config = dict(
    hidden_size=384,
    num_key_value_heads=1,
    intermediate_size=1536,
    norm_place='pre',
    rope_theta=2070.0,
    init_std_o=0.0054,
    init_std_up=0.0253,
    lr_mult_o=1.38,
    beta1=0.9,
    lr_head=0.00601,
    max_steps=11553,
)
MLP neurons of a small language model. Each row is named by its layer, matrix (down: output weights) and neuron, and shows model dimensions 64-127. Each number is 128 + 24 x the weight over its row's rms, rounded and kept within 0 to 255. A neuron's up and down rows have the sign that makes its largest values positive.
A block is one neuron, or neurons of one layer that tend to fire together. After each block is what it responds to, as a language model described it from the Wikipedia text at the highest values.

L3.down186 [ 74 139 126 143 140  93 123  87 148 123 150 107 118 139 120 138  93 130 147 140 149 106 128 139 128 106 151  80 173 141 165 135 107 146 144 155 169 133 105 134 153 117 106 187 123 104 101 131 127  97 130  82 117 138 152  94 130 134 108 119 143 136 147 115]
Word-piece tokens inside longer words, mostly "do" (undocumented, postdoctoral, Sudoku, Rhodope) and "chi" in Achievement; sometimes capital H or Do starting names.

L7.down173 [115 154 118 137 114 154 134 139 104 107 103 124 144 180  64  96 117 150 147 146 100 127 139 121 145 153 126 111  86 141 116 116 130 210 162 161 130 142 118 144 148 121 105 160 136 104 143 105 113 129 111 147 139 129  89 136 127 154 168  89 147 166  96 111]
L7.down195 [127 137 137 131 118  88 136 112 119 140 117 153 133 145  74 111 135 155  94 107 160 146 128 134 112 128 105 128 119 116 154 141 139 138 151 161 112 148  82  99 142 112 109 172 124 139 134 138 123 120  89 125 132 123 102 125 120 144  65 137 175 106 138 142]
L7.down255 [ 55  70 144  91 113 138 135 116  98 132 154 108 120 156 128  95 112 136 108 127 111 133 159 110 177 118 159 131 135 111 159 122 127 161 105 138 165 143 111 140 147 122  97 136 146 141 120 126 155 116 135 107 114 132 158  99 117 132  93 158 145 125 108  91]
L7.down1091 [117 111  97 112 108 145 139  88 110 109 145 147 137 155 108 165 122 147 130 108 164 136 102 122 125 120 137 122 120  97 114 139  64  85 141 132 152 130  99 120 119 152 106 160 100 173 147 148 150 163 145 150 155 108 100 126 137 128 133 106 145  99 112 111]
L7.down1111 [168 133 130  83 147 137 137 171 102 123 110 137 124 121 111 156 138 166  87  81  87 121 142  95 134 111  69 132  75 126 171 178  76 129 128 118 126 124 109 138 141 117 115 159 106 180 135 123 134  90 141 133 122 130 110  92 153 134 122 144  98 163  89 151]
L7.down1272 [138 170 130 108 115 106 161 138 146 101 136 154 103 147 140 139 116 169 147 127 122 111 114  91  91 108 147 113 110 164 170 121 199 118 136 123 105 129 133 134 132  92  95  83 121 112  96 134 154 117 115 111 132 171 118 107 104  87 147 138 122 113 147 121]
L7.down1449 [108 129 153 128 119 122 127 103 121 161 154 106 100 117 172 117 159 125 118  91 122 141 130 112 158 129 115 142 119 116 120  51 181 117 155 134 129 138 153  67 112  87 117 142 136 143 100 113 135 109 112 105  99 104 149  99 149 119 133 128 158 110  79  72]
L7.down1503 [150 141 101 149 120 170 136 100 156 153 137 147 134 135 117 102 122  56  96 107 134 121 120 130 146 101 104 142 111 122 128 138 121 160 110 106 118  65 141 145 150  99 151  92  92 121 112 133  76 158 116 128  96 173 120 114 112 141 154 138 109 193 147 112]
Inner digits of years and numbers in lists or tables (the 9 in 1998, the 0 in 2009), plus mid-word pieces of repeated names (Udhay, Roccisano).

L7.down80 [ 97 130 112 128 126 140 128 146 141 139 123 145 102 128 129 117 103 126 127 114  94 130  92 131 107 154 194 112 108 114 143 171 150 125 121 124 126 127 126 135 139 122 146 114 126 135 123 135 109 139 139 137 102 141 144 125 136 118 142 143 131 189 115 121]
L7.down104 [125 144 118 110 103 157 142 172 145 125 146 148 138  97 154 109 117 119 118 112  84 108 117 128 120 134 243 150 144 117 162 145 145 136 182 104 116 104 116 119 129 109 125  96 126 107 156 132 116 162 119 140  71 164 117 104 161 122 136 125 139 172 111 138]
L7.down273 [116 118 149 119 122 136 126 150 104 137  94 123 118  90 125 128 136 132 125 138 139 134 125 141 117 173 231 110 107 117 106 158 161 151 156 116 121 149 119 120 107 135 133 107 139 132 147 116 162 121 134  98 143 120 121 133 131 149 128 119 146 142 112 135]
L7.down914 [ 94 132  82 149 140 149 136 125 133 101 127 164 129 134 155  99 123 134 125  97  99 118 124 123 157 112 188 120 110 114 114 147 127 136 131 115 132 129 118 117 143 111 151 115 143 123 134 101 112  96 129 124  80 144 134 132 125 130 131 128 116 203 127 115]
L7.down992 [168 123 109 109 143 112 147 131 137 103 141 125 139 143 175 130 110 103 125 146 137 111 103 133 119  86 150 135  85 172  81 123 144 114 155 154 125 154  94 160 154 148 150 118 114 144 147 154 159 135 117 133  90 169 107 122 114 116 152 114 138 149 111 139]
L7.down1237 [125 100 125 110 112 158 139 122 117 130 130 151 122 107 176 106 150 123 100 117 152 115 111 117 134 122 166 154  83  88 139 159 110 134 132 119 141 141 155 128 113  81 156 121 145  85  95 137 143 120 125  94 122 124 127  89 130 142 126 126 105 170 157  99]
L7.down1404 [135 160 125 119 137 168 130 129 106 138 127 140  87 173 138 145 136 102 113 103 119 131 116 142 132 118 182 113  94 110 124 152 136 118 149 136 107 121 152 153 161 140 159 139 140 102 122 147 127 136 106 143 100 137 110 135 144 110 112 128 151 156 131 141]
L7.down1450 [ 91 152 118 112 129 116 146 143  71 140 127 126 143 137 108 109  86 114  93 152 101 138 119 138 126 157 164 115 142 145 128 147 136 114 157 133 114  96 131 131 121 144 132 146 112 145 151 137 189 141 115 141 115 145 119 103 166 165 101 117 150 111 134 180]
Newline tokens right after a paragraph's final period or a == section heading ==, usually followed by another newline, new heading, list dash or table row.

L3.down1269 [142 113 111 145 116 102 133 122 157 123 134 128 107 124 136 156 139 122 119 127 144 114 150 152 109 112 142 146 121 140 136 119 153 148 116 132 130 132 118 132 149 138 123 143 112 152 126 101 160 124 146  97 121 148 117 100 139 130 134 131 136 116 119  95]
Periods (also "). " and ";") closing a complete clause or sentence in expository prose, plus some clause-joining "and" or "but".

L8.down205 [143 132 120 150 141  77 107 140 151 165 120 125 155 111 114 149  96 165 140 130 137 121 180 186 174 121  88 140 121 107 174 110 148 137 171 111 161 143 129 156 173  86 140  99 135 129 129 142 165  95  68 113 114 103 150 137 136 124 126 121 122 149 127 102]
L8.down222 [ 76 130  93 139 123 108 134 107 109 128 164 110 104 151 138 102  92  98 139 106 127 157 137 156  84 132 128 117  79 114 117 119  97  81 112  92 126 118 103  75 132 153 122 130 163 137 137 125 105 147 117 104 130 134 149 125 131 169 129 135  96 117 101 124]
L8.down286 [108 104  96 130 113 119 131 125 124 131  99 101 144 104  97 149 115 124 101 120 118 118 113 167 119 149 154 109 111 157 139 114 143 122 125 159 132 135 132 182 113 110 163 122 148  71 115 173 118 122 147 129  60  87 131 104 112 107 121  97 131 143 116 138]
L8.down435 [132 140  67 101 131 125 167 130 173 126 138 122 165 144 115 111 127 104 150 123 113 144 117 101  95  83 112  98 109 140 110 121 137 130 133  97 166 142 120 190  96  94 115 124 134 118 136 175 159 149 135 119 138 127 130 105 107 128 136 146 113 155 117 156]
L8.down445 [103 100 164 137 166 148 149 126 176  96 119 143 172 165 166 139 143 128 157  94 103 113 117 144 111 160 125 124 117 105 181 187 140 126 130 124 132  79 107 118 154 139 126 150 160  77 137 132 125 114 120 123 104 134 148 154 134 155 103 185 112  94  84 119]
L8.down924 [116 131 140 120  97 110 117 134 140 101 150 101 121  75 127 156 134 134 106 111 116 101 149 118 147 122  87 161 113 141 109  93 197  99 106 134 161 106 119 149 146 138 100 127  95 106 123 154 131 147 104 153 104 112  92  97 143  91 135 114  88 102 106 141]
L8.down1308 [167 142 120 103 147  96 135 142 161 132  73 108 105 108 124 132 157 131 117  94 134 128 113  91 120 108  60 155 135  96 131  82 142 131 140 159 117 125 105 140 173 160 117 171 131 100 150 171 171 194 126 162 133 115 113 128 119 101 125 145  59 105 133 117]
L8.down1331 [105 107 129 123 140  78  82 113 140 124 130 107 112 138 151 129 145 132 132 107 128 156 144 149 122 145 110 118 120 109 125 117  97 141 109 139 126 120 117 127 124 129 140 106  86 111 119 147 121 162 131 128 119 126 130 123 115  85 131 135 119 102 132  93]
The middle dot of a spaced ellipsis (". . ."), plus word-initial capitals or fragments right after a period or quote, as in "Apple, S.O.S, c. 1500".

L3.down56 [147 110 153 161 144 152 117 110 110 115 162  88  95 109 128 114 132 154 113 143 145 135  70 129 139 122 121 157 143 130 153 111 152 134 147 157 126 160  73 139 116 108 117 141 138 168 133 107 142 137 135 123 144 103 156 131 134 120 139 132 116 135 138 148]
The second piece of a split word or number, mostly 9 in years at line or table-row start (1|9|65), also S|o|on, S|pe|ak, Ter|ra|USD.

L7.down17 [142 102 128 115 133 183 142 123  97 106 128 114 112 155 125 141 125 123 135 123 112 121 142 112 155  92 155 116 125 114  92 146 152 166 194 169 142 113 147 125 102 121 132 151 130 125 148  80 128 137 128 139 122 122 132 126 101 143 110 149 197 122 105  72]
L7.down211 [141 121 171 116 100 140 137 140 103 121 126 116 122  85 157 115 140 142 167 141 151 141  95 151 146 128 147 162 123 135 191 114 164 140 186 153 136  87 132 114 128 118  98 108 115 143 134 111 136 137 117 149 107 143 130 117 130 173 143 134 114 152 121 108]
L7.down379 [176  98 127 133 174 144  79 132 104 135  94 157 115 137 158 121 156 108 126 112 103 144 108 112 120 101 142 116 105 107 124 140  85 131 116 150 106  89 118 103 159 106 173 136 132  98 144 120 130 132 106 113 109 169 109 149 109 114 158 160 166 119 173 126]
L7.down726 [149 136 104 134 119 126 125 119 115 135 164 136 128 153 103 160 117 165 102 129 136 124 135  62 138 164 162 123 124 119 108 142 159 144 146 129 154 136 121 119 143  97 103 139 151 105  86 113 127 137 117 142 132 104  85  71 109 131 140 184 116 136 141 135]
L7.down929 [107 119 126 155 144 112  91 110 112  90 128 116 139 125 121 115 145 125 116 105 122 154 130 136 159 114 112 145 117 107 149 128 163 132 121 103 132 127 142 113 142 109 124 115 123 145 108 175 145 155 135  94 181  93 134  57 135  96 134 125 111 130 106 123]
L7.down1293 [112 147 149 116 139 133 105  97 144 120 133 130 137 142 113 128 115 104 133 121  99 124 112 120 150  97 141 147 124 134  93 164 115 113 150 142 105 126 105 131 103 149 115 127 142  98 120 117 137 132 137 101 133 174 100  89 103 137 170 134 105 106  92 160]
L7.down1460 [126 148 120 136 130 121 114 136 109  82 113 125 142 114 111 141 163 122 112 103 145 133  95 139  97 112 128 111 125 136 113 166 177 142 152 159 125  92 118  75 157 162  76 133 154 183 110 116 131 104 103 115 102 137 123 119  98 147 119 123 141 108 143 122]
L7.down1514 [123 113 118 134 151 140 145 108 127 110  77 132 109 125  96  93 117 140 133 123 122 120 132 104 180 118 166 157 114 130 103 144 165 155 136 132 127 131 141 121 112  80 107  76 132 121 141 131 142  86 108 152 119  99 167 122 124 166 121 176 158 126 122 150]
Tokens that close a unit of text, chiefly the closing == of section headings (==Career==, ==Plot==), sentence-final periods, and the last header cell or value of a table row.

L7.down82 [131 113  91 150 137  97 111 141 108 126 112 161 118  86  88 107 129 104 153 119 104 152 108 143 175 146 141 140 133 100 124 109 146 119 145  96 104 131 167 113 115 113 135 107  96  84 128 126 144 160 116 137 114  50  61  99 170 118 129 161 150 110 153 144]
L7.down239 [169 151 149 158 119 107 107 113 141 111 148 108 137 118 152 146 155 153 115 171 128 142 124 163 166 119  87  79 122 108 134 146 111 122 125 112 150 160 139 177 160 125 142  90 134  94 174 133 109 123 123 159 121  97 110 127 123 106 118 128 125 104 152 120]
L7.down479 [165 174 141 114 121 155 133 100 163 115 148 105 117 134 104 190 114 123 175 119 133 120 136 146 127 171 150  88 119 154 122 104 126 109  88 161 145  90 107 138 129 124 141 114 109 100  88 129 145 101 147 131  96 116 137 121  76 157 146  97  95  99 139 131]
L7.down950 [114 132 135 122  86 187 122 123 100 119 127 131  75 113 151 157 151 165 129 128 173 164 113 111  95 166 143  92 147 125 129 115  90  83 108 127 152 174 124 112 129 163 125 160 112  91 150 122 176 113 152 180 137  97 134 174 145 170 135 155 190 133 101  96]
L7.down1098 [130 147 139 115 119 139 136  63 162 150 101 143  99 151 130 140 178 172 130 111 115 143 136 115 114 136 125 119 112 157 144  95 202 139 107 111 171 152 132 146 117 104 161 138 120  93 124 130 152 119 152 101  85 129 114  99 108 118 143 128 137 134 113 137]
L7.down1167 [103 107 115 115 104 139 121 148 108 101  85 123 134 153 102 143 133 111 102 137 145 136 116  99 123 118 150 113 113 153 140 143 110 143 166 160 163 132  85  75 130 170 151 113 121 146 119 138 144 140  92 164 154 139 147 124 117 118 132 136 103 112 122 145]
L7.down1174 [138 161 155 117  77 125 152 146 109 149 118 141 100 126 130 140  71 125 141 116 116 133 141 130 158  87 127 110 156 109 112 131 151 132 141 137  95 118 141 132 109  92  91 136 141  90 137 121 154 155 147 103 132 196  98 113 180 145 153 164 147 152 139 132]
L7.down1336 [139 111 106 140 125 125 134 166 157 142 156 186 125 123 147  98 103 160 119 113 148 124 131 145 163 139 143 125 140  90 136 136 114 120 114 102 118 153 112 123 144 122 123 129  89 135 147 117 140 151 108 171 113 153 162 150 148 127 162 118 134 148 127 150]
Word-internal pieces right after a separately tokenized first letter, mostly after "s", as in s|le|epers, s|tr|apped, s|wi|ftly.

L3.down1338 [152 135 151 141 134 109 127 121 130  86 134 166 117 111  77 172 153 147 105 116 124 127 109 150 117 122 163 115 110 154  78  84 114 176 125 126  77 142 129 149 107 114 107 113 132 126 138 114 137 137 143 129 140  95 151  82 123 136 123 142 137 118 173 142]
Line-break tokens right after a sentence-final period that close a Wikipedia paragraph, before a new paragraph, heading (== History ==) or list item.

L8.down165 [118 151 137 117 134 131 164 169 103 170 132 169 151 106 120 128 152 104 168 161 105 140 122 137 120 148 197 112 143 114 146 151 183 124 149 118 144 131 143 131  97 121 132 137  79  87 141 105 154 128 111 113 124 152 107 126 134 151 107  92 114 136 131 123]
L8.down483 [118 104 114 128 118 135 121 122 121 170 130 104 128 133 151 112 138  89 113 119  96 118 126 108 147 165 132 126 117 113 130 134 242 122 163 135 120 119 119 137 146 137 115 154 138 144 121 172  89 134 138 126 106 150 105 100 131  91 144 139 157 153 113 135]
L8.down487 [104  81  92 181 174 127 131 153 143 125 110 115 132 144 122 114 104 130 106 146 106 121 133 152  92 119 208 122 122 124 137 136 205 124 121 138 112 141 111 110 150 122 119 131 100  72 125 120 141 108 128 121 112 142 105  94 133 133  93 131 139 138 124 105]
L8.down993 [131 124 104 115 119  84  90 141  98 122 143 135 174 151 124 112 126 135 113 134 135 123  93 103 162 100 215 101 154 116 113 175 111 130 110 139 153 113 171 139 116 173 132 153 110 121 114 124 115 148 128 140 109 126 123 148 148 117 120 110 106 143 152 116]
L8.down1014 [131 116 143 129  89 149 120 122  97 140 113 177 133  92 161 116 125 118 104 127 143 125 107 136 135 118 171 110 101 119 128 146 147 138 113 132 113 163 123 116 112 156 126 100 153 146 138 126 136 138 125 131 127 104 166  91 126 109 139 113 116 149  89 171]
L8.down1381 [123 129 137 134 112 118 160 193 106 122 119 144 122 156 129 108 158 142 130 131  64 154  92 116 159 142 246  91 120 145 157 121  82 102 123 103 113 147  79 136 133  94 118 153 110 135 100 144 115 104 142 154 128 136 183 145 103 136 117 130 123 188 112 128]
L8.down1402 [119 136 130  90 153 102 126 163 107  86 151 151  57 160 139 129 147 172 116 127 139 139  77 114 109 110 172 114 114 115 137 182 173 134 100 149  98 121 105 131 108 108 154 184 167 107 135 137 133 105 128 120 155 100  93 144 115 136 135 106 166 151 125 114]
L8.down1527 [129 149 106 105 102 127 157 143 126 117 160 161 112 149 147 109 107 117 119 137  77 108 137 127 123 154 198 129 105 123 144 181 143 132 159 122 141 125 136 150 155 129 161 100 125 145 133 155 125 116 140 180  81 160 141 134 152 158 108 129 140 163 158 111]
Fires on the first line break after a paragraph's final period or a section heading, and on line-initial list dashes or table pipes.

L7.down52 [127 127 106 139 117 114 127 138 172 131 102 139 114 128 136 140  81 144 142  93 113 120 151 133 164 123  77 100 153  96 105 131 121 128 135  87 108 157 110  94 162 121 130 116 119 143 134 115 166 115 120 100 130 160 129 123 132 168 106 142  84 138 130 164]
L7.down201 [ 85  53  90 129 123 136 140  78 102 131 102  96 137  82 114 123 161 160 131 139 115 155 145 145 140 143 132 145 164 183 147 135 121 119 144 160 149 105 125  81  94 150 105 140 116 137 143 135 105 102 185 165 119  88 146 123 111 113 123  99 103 122 148 112]
L7.down524 [117 155 138 129 125 120 101 120 128 119 125 167  94 138 150 132 128 124 122 142 168 128 106 141  93 124 129 149  82 158 123 175  91 132 121 179 177 100 107 117 145 123 105 166 109 125 118 146 109 182 132 142 134 133 164 147  90 139 110  44 138 134 137 129]
L7.down678 [149 132 140 141 125 141 129  96 119  83 114  81 181 146 130  71 151 111 153 104 104  66 154 134 151 129 139 147 130 107 115 154 108  97 111 122 142 134 127 122 137 148 160 135 157 145 153 188 113 136 149  95 146  83 134 118 115 112 136 151  83 130 106 155]
L7.down848 [135 126 162 176 142 117 123 140 114  89  84 128 158  95 127 113 119 158 105 109 115 119 133 188 117 119  79 165 152 171 122 159 127 109 107 118 103 157 121  77 121  90 125 134 145  85 148 139  91 161 150 143 159 111 118 129 156 173 174 136 139 144 110 116]
L7.down869 [124 117  97 128 123 104 143 149 140 148 113 132 161 145 137  84 126 154 114 124  98 122  92 133 114 127  96 124 145  93 119 104 183 181 145 108 113 154 103 155 141 104 155  81 140  78 121 104 191  91 137 171 150 161 139 126 135 127 116 103 125 160 109 109]
L7.down1001 [142  97 152 144 126 191  78 158 124 132  93 130 171  89  99 121 128 144 161 109 134  91 107 112 136 141 122 152 131 157  93  85  90 113 110 156 147 111  79  95 171 153 124 155 138 116 113 132 146 142  98 105 133 148 136 119 101 128 157 126 122 113 150 123]
L7.down1025 [135 185  83 103 132 124 122 131 138 131 114  94 172 163 126 123 122 105 161 130 109 133 137 116 155 103  81 105 114 117 166 168 105 147 170 143 125 135 152 132 106 154 117 147 123  98 101 128 123 116 119 125 136  78 142 146 120 164 116 177 150 130 137 107]
Single capital letters in dotted abbreviations, mostly the S of U.S. (also D.C., author initials like J. R.), plus name-initial letters and word-initial A/a.

L3.down1149 [130 104 124 134  99  97 156 127 111 112 127 131 135 112 125 107 140  88 116 139 183 123 157 158 132 150  97 139 147  99 144 123  84 153  85 138 136 120 126 110  96 117 143 122 119 155  95 121  84 109  82 125  80 138 103 129  90 145 143 138 145 142 154 183]
Word pieces inside longer words, mostly consonant+o syllables in names or rare terms, such as vo in televoting, bo in Turbo, mon in matrimonial.

L8.down40 [169 121 109 117 125 164 121 181 157 146 152 114 121 135 100 154 157 140 137 127 125 131 136 116 174 141 121  84 119 114  65 139 154 113 127 126  73 130  92 153 135 135 148 132 120 144 129 123 166  75  92 131 128 165 155 164 148 159 162 128 165  97 140 141]
L8.down456 [148  94 115 129 111 100 105 107 101  90  96 108 134  70 155 105 147  97 126 115 147 129 159 133 161 106 118 113 147 123 123 109 145 115 155 146 154  98 131  97 133 124 150 161 134 131 160 112  63 164 136 120 134  74 144 164 127 144 150 124 123 100 117 135]
L8.down505 [143 148 140 117 151 142 118 132 110 149 116 149 101 112 131 148 160 149 110 131 143 155 145 107  86 129 114 134 110 162 111 100 133 170 137 122  78 157 139  96 128 147  86 143 141 152 128  91 154 108 142 128 145 177 110 132  97 119 145 145 135 118 114 109]
L8.down703 [124 158 117 156 112 157 104 111 129 125 115 162 107 141 105 174 136 123 162 185 152 105 162 145 103 149 119 160 105 149 102 114 145 144 138  92  81 104 105 126  80  96 146 109 147 126  99 136 145 116 119  97 108  57 157 120 146 120 175 156 145  97 120 135]
L8.down834 [134 102 148 122 122 127  67 126 128 156 153 117 111  83 132 133 155 127 143  95 106  78  97 127 188 131  83  98 114 140 129 131  89 141 166 183 153 109 136 108 123 122 119 114 115 161 140  96 128  95 119 138 172 122 126  98  98 110 148 149 132 125 157 116]
L8.down1446 [160 110 149 145 136 105 158 127 163 117 119 148 117 125 146  87 127 142 125 125 100 105 101 137  74 167 155 106 103 166  82  75 120 110 123 132 181 154 120 136  92 140 124 109 156 157  88 129  88 120 117 107  87 116  83 195 154 143 136 152 103 131 164 145]
L8.down1452 [124 106 107 102  92  97 127 139 150 123 184 169  95 175 105 142 147 104 163 107  90 108 153 122 105 150  74 166 106 131 158 140 138 162  98 149 133 158 105 129 129 140 126 138 174 157  74 123 144 136 122 140  95 156 108 120 106 130 117 114 114 115 116 104]
L8.down1468 [166 130  96  95 117 153 165  95 146 136 108 144 143 125 131 120 156 140 115 148 154 173 140 112 127 124 111 157 123 143 126 121 147 124 100 116 156 147 105  94 113 101 119 147  98 131 133 139 115 111 154 156 165 112 108 142 119 109 184 105 128 104 132 127]
Digit tokens inside multi-token numbers, mostly year digits after 19/20 and table row numbers, e.g. 20'1'1, 19'9'2, coordinate decimals.

L8.down1 [107 158 140 156 115 118  96 140  97 143  93 135 152  84 124 133 118 101 107 138 159 158 101 117 156 137 166 130 133 204 132 108 131  77 157 115 130 151 120 162 122 110 104 118 166 116 184 153 124 116 122 112  55 190 149 136 146 143 118  81 158 104 103 140]
L8.down411 [120 138 146 164 120 112  99 106 106 134 105 144 119 142 103 115 161 142 123 158 145 125 155  95  95 111  99 136 143 120 136 108 144 119 135 113 100 114 158 104 145 141 148 151 102 125 169 156 107  99 126 106 109 158 136 147 129 132  97 130 114 105 156  80]
L8.down452 [105 135 110 164 118 117 129 100 140 140 125 118 102  95 132 106 109 160 180 130  82 124 156 100 104 148 131 121 118 153 152 149 143 109 124 107 111 155 143 101 173 155 109 152 121 160 135 132 132 117 149 152 134 145 170 141 106 150 144 141 113 132 139 135]
L8.down519 [129 135 168 121 143 159  92 124  87 155 118 103 128 109 167 133 178 133 162 122 114 142 142 111 116 110 125 107 133 132  98 121 136 121 107 133 146 102 125 119 123 134 109 133  94 131 109 151 109 120 141 165 148 109 122 138 100 104 152  87 121  86 105 104]
L8.down984 [107 192 152 147 131 145 109 124 141 102 184 137 123 144 127 126 118  71 151 125 101 157 149 133 114 119 119 191 109 157 133 120  82 133  96 130 155  94 103 116 146 116 144 146 132 150  76 123 142 108 154  92 130  96 136 187 143  90 110  92 149  67  91 144]
L8.down1048 [110 159 146 104 122 137 119 111 101 106 127 125 114 162 110  87 116 113 128 156 145 133 153  98 123 105 116 146 127 132 149 156  69 123 101 120 141 123 160 140 112  97 110 135  80 118 133 148 143 108 140 124 162 113 107 160 115  93 138 129 124 123  89 104]
L8.down1290 [118  97 158 137 134 159 132 102 139 164 159 149 113 147 163  94 100  99 158 124 139 158 118 147 124 138 115 120 139 153 143 114 152 143 120 116 126 112 103  99 127 112 112 134 104 156 125 102 147 127 140 152 179 140 108 141 107 146  79 127 152 133 133 132]
L8.down1439 [126  99 123 149 155  99 151 120 133 152  84 128 110 140 165 124 137 114 160 141 108 119 107 146  52  99 109 130 136 109 168 136 190 111 146 155 128 131 119 107 127  86 142 115 119 133 109 120 113 117 115 139 145 115 115 145 133 140 166 122 146 146 134 121]
Inner digits of four-digit years and season ranges, mostly in tables and lists, e.g. 20|0|7, 1998–|9|9, 19|6|9; occasionally other numbers.

L8.down88 [121 137 155 106 109 130  94 118 124 132 131 147 139 140 146 116 142 165  95 117 134 107 154 127 148 123  91 129 111  80 154 103 178 157 125 124 149 122 127 154 134 134 104 127 106 166  95 109 144 148  99 131 139 137 121 109 141 144 122 148 106 129  84 106]
L8.down236 [155 143 115  92 200 108 119 107 133 100 142 101 115 149 141 128 161 113 128 148 127 139 109  97 127 110 146 140 131 114 123 156 134 110 154 129 148 155  99 115 116 117 112 147 172 174 116 126 158 140  81 187 132 117 132 132 170 171 117 117 102 131 108 166]
L8.down237 [106 123  87 155 108 120 122 104 150 131 134 124 107 167 190 141 117 164 143 134 127 125 128 162 146 132 112 137 123 109 115 157 170 101 148 124 131 143 136 138  98 141 118 132 108 125  64 139 141 158 114 142 182 133 136 118 164 106 128 120 156 127 143 131]
L8.down259 [111 132 142 149 117 124 131 115 125  99 110 162 101  96 136 113 159 126 129 135 141 142 100  76 113  99  91 186 129 152 119  95 192 132 119 109  86 140  80 116  86 126  84  94 112 146 178 133 106 120 104 166 111 121 103 157 133 118 138 152 120 109 116 132]
L8.down291 [136 168 141 100 113 126 125 172 107 133 140 106 131 162 135 125 130 111 101 108 106 121 124 157 120 119 116  87 145 124  91 118 145 124 138 119 109 164 122 118 114 122 118 183 109 122 105 154 107 202 112 112 139 148 141 173 120 157 146 165  83 154 139 136]
L8.down775 [108 108 108 130 141 115  90  98 120 123 106 121 126 152 149 146 133 159  79 107  87  93 154 136  75 127 152  88 111 114  92  76 146 139 156  72 146 168 129 141 126 141  95 106 125 136 158 123 160 144 130 158 159 118 123 127 118 132 134 123 116 137 129 132]
L8.down1039 [143 161 145 156 109  63 172 113 141 119 118 128  96 120 123 135 107 156 141 134 131  96 139 120 136  77  79 100  91 115 125 130 121 134 143 114 152 123 110 162 139 105  76 141 141  70 131 141 136 128 109 128 153 124 128 122 139 143 150 115 123 139 112 171]
L8.down1246 [ 96 163 136 103 131 117 133 114  85 183  98 107  83 156 107 105 145 115 102 110  96  75 142  95 111 116  88  98 144 136 159 145 158 146 138 111 195 124 104 156  98 123 141 156 133 143 129 113 120 104 155 123 157 146 105 128 136 131 147  97 145 144 134 107]
Closing equals signs (==, ===, =) that end a Wikipedia section or article title, such as "== History ==", "===2020 census===", "==Cast==".